config = dict(
    n_layer=9,
    d_model=576,
    n_head=9,
    n_kv_head=9,
    head_dim=64,
    d_mlp=2304,
    vocab_size=17371,
    activation='silu',
    norm='layernorm',
    norm_place='pre',
    norm_eps=1e-05,
    positions='learned',
    qk_norm=False,
    attn_scale=0.125,
    bias='all',
    tie_embeddings=True,
    parallel_block=False,
    init='normal',
    init_std_qkv=0.0214,
    init_std_o=0.0266,
    init_std_up=0.0306,
    init_std_down=0.0306,
    optimizer='muon_variant',
    lr=0.00634,
    beta1=0.95,
    weight_decay=0.0,
    lr_head=0.00644,
    grad_clip=2.0,
    warmup_steps=200,
    schedule='wsd',
    decay_fraction=1.0,
    decay_shape='linear',
    final_lr_fraction=0.0,
    batch_tokens=65536,
    seq_len=1024,
    doc_mask=True,
    train_tokens=636300000,
    steps=9710,
    dataset='wikipedia_en',
)
MLP neurons of a small language model. Each row is named by its layer, matrix (up: input weights) and neuron, and shows model dimensions 320-511. Each number is 128 + 24 x the weight over its row's rms, rounded and kept within 0 to 255. Numbers have three digits each.
After each neuron's rows, "fires after" lists the tokens most often just before its 100 highest values on Wikipedia text that the model never trained on.

L6.up1878:154119136114156095117148139167158059130117118101157111146132126107123138136108124128128110122144176067094126147119150164118086133160123163113124098142115090069127129166152069150165166144125149126138129149160155121111106162119117152136156081101141144169120125128155116089145135104169153161083174171120137112126106113139131091178120128116151110142106108122159150088084143144138098151114129146118115090128119121146129125131103121110136128160150136074146113155124164089128117111134111139125140176110113084124101171135124139122152081137142160135134163113113115174130131131104092084
fires after: ",", " as", "."

L5.up803:158091131129126132157119136148093150146110108166132151170110137157147100143102107117126150130106079093151098140096112139140160089134121127107130105124139177077127144159092131083155146147119096114149149092068143168154072149157135187097139152108133115100113166125198109124119168130116119133145118117138163094092155176164129110135132129129145065186111106151143133118152106123157148127159124148137140172129130133120138099166070118149123083164122135141138115133117133141121149140120109152137136093111108140123145095127155097155128086101131123112106117119166155157113209143089126102
fires after: " on", " On", "On", " October", " |", " November"

L5.up1049:127130103121130151143149148114117122081155116108126161088113113120120150128147115147121106150127143092131116129133143129125104111070129132118123100140112070148117190149129116087127126153159160146093125129144173161147117107141158125059162116111124094130178119144127181104123108118126149169112150115136141118134122090128127125105119157108145090138079141108065118134106169138114148138157114108146105149146159099124183144156129145118140130145142158169160131119109121120140143112134092152108124136148107105167135135093150127128122141106160142146077149108197132187116128098163154094
fires after: " |", "2", "1", "0", "3", ";"

L5.up304:139122145107078121156104139093163132127138076142154130139122169166111140118141080152165135078118146106116143098156081115121101127125120195171090125080133137142105149099140120155086144096144172148136090109143120152104132108168127141109112148126114096173113163143122097097158099101091127141099143131106151143076105103124130143156130121136137099120119161118145126132118152140117104105166134125129151149121124128123167121056105122128132121120160140094136134174109147144110125145179161144145101142128094155092135165152138092155161185124133132124113134144154113089125123110117115090
fires after: ",", ".", "9", "0", "2"

L6.up1755:138125084183147098136158172154078135114147096136127117134125150128157111156108122138131126148107126156095111192121118091101064097165145147150135097137151163153158154140146114139115111131132128115134112118139131148091132164132082112101173120113110135178128157103098139134140122092128140117111166149101141106146110113107107179173139116116142157126086127130168151112110124150110166151153130116142104116130110115135123143140086138103106126129130134116114084095084153139116129119187092139100086137124147120103105096173144101113109124124133112120125109154145136126132148137116171103
fires after: ",", ".", " |\n", "\n\n", " |\n\n"

L6.up1972:116146124159180153145113110079157126154105146133108118132102153165110130081113122161107116140143152117127141101138136146104117126144174123035171130157162112100160178092141125160142130137163161139135152145149105123149112168112148166123160139115121122127120124148123106135143120153154113108160122142135144138128168140146168123161179163116123093159125124129145109153107139083161126091133093143153131188144137157133113143095139127140128115109112116104114163137142170118072128121134125118107125132147138147109159096107142126104118139088155122124117103119171122107174152141136151106
fires after: " in", " In", "In"

L5.up1242:131135083118155132161173132111128091098127141139091130116137124130129091130145117115174155095086087128105109136108133111118157125131115083126114099129118099144115125158128171129115136138136103136144142093098137125078132132157132156115132117121117127125149136122160091132118127156121118169173136122130120129137087095120070077131126123123081129149095143128124107177149144090130124140126110133158086116108112165128115148122144137124133136109130095085123130125119155112098112133123100177174176149168091108132141133115099108107144101131106105076129128154113144137080157141166121142
fires after: " ", " on", "On", " On"

L5.up246:112149133139140139127096153056163112119128118113112102136144117094098108112094138127124128134100124074154082081135096115141118193151117108148116146107130119143123135147096127124125115091122141149175146133179161168105102143139142161109094111097138092148129134122150134126160110175121121175137105135143151150126101111123136143189129163110127130133099112119106145123154140049114146112147153127139118117086147153087163131118154130134121126111094125100114146119110133123138196140096139142109134095150119142138131090156156103127103139146153107110123115109127127117132129145076159150
fires after: " the", " in", " a", "'s"

L5.up2234:107132095097147132138099129109138113111111110142130163127140103158078110166117104160060116103121083047134154103199154105104121129148133138137117148132097154099122117142094154102115131114121163152108150105109165109114127146157162155102181153104121116089133141143155152175167160126128181157174112120121149130147139065161116096167130127130128116115125138108107127124110144093122121159139138128057140129162112124169151138069134152114127108140104163139178143127102131142113132164117116157162118123128124134120117150124133142078158155163108110159129137106134112151167097142119167127
fires after: ":", "0", " ", "3", "1"

L5.up1178:189126138099132071144118116114132134130120132122157200132108120101149110158094065104128128098151122063150147138158148100110112112118113114124082119125113120138099163123147115130148160146127142133131104078146103136142181146131114129093141117131122119166145159130186101166123140128163082061118112109152150134179129122137152130089100105100125148160111173098131178121127077137119117114123137138136130112150165132183086135096119146101125114128142140100099136122089104098147178106119118108100104144136131152110121157114148094111131142170111129121132147115130138147118143091170129098
fires after: " |", "|"

L5.up1945:097131163133131105138148105124130153168141108130137133105114121108099087148151130140116122145123162099121129107124104145127105127094170089111088134082175125107123145139161164142117109121126104123139154117135139125158086110082127170150101118113134119143153117165126146143138177134105088130155107062161074157131119179132109145136164124188179138119102082133128140177132140134121097092121146113137110132156140117100114123124186116144107120145137117110119128140105154115119108122169122131086113102136160137114137161146130142097133120117097137117141113153129136105125106144121134130
fires after: " |", "2", "6", " in", "3", "0"

L6.up540:143122121137107111125129148089145109137143078123088145089098126124071182124150165143122087182125122131116124100131124101116134171160176106104141155110149117134069110130097123142160114148110142146094133173149102128138144131152143136090133098154151144092127102153157090131119132143136143137163087152154145115078149098129131145116126111168162105104148116125126130186139108137087148111137132122137144169076059133126130160107125136147139114137131121089160108146108088134079126130090116127135141150115129133086130160065145114116148137161160153148147074127117166150156143153163156134
fires after: ",", "0", "3", "2"

L5.up150:151128138117145098104123146074103119179127113165113146110117133156107154139090158157128154163106138139128130146098104115152144129131106114127089099100169094112117165166130135125128113120132146092143096155110115082164116124147104143132119149131160116129111152147157084119152113128149150153143133113150172118107144106143116124082123102128132139151121147101167155172139083180123151134077076133113138102107141138132139158106130107132124163138083195141142088133115153183147116142095128159118125108119107133148124151114176098145138170158137142123150180119167152097143132121134118135
fires after: " |", ","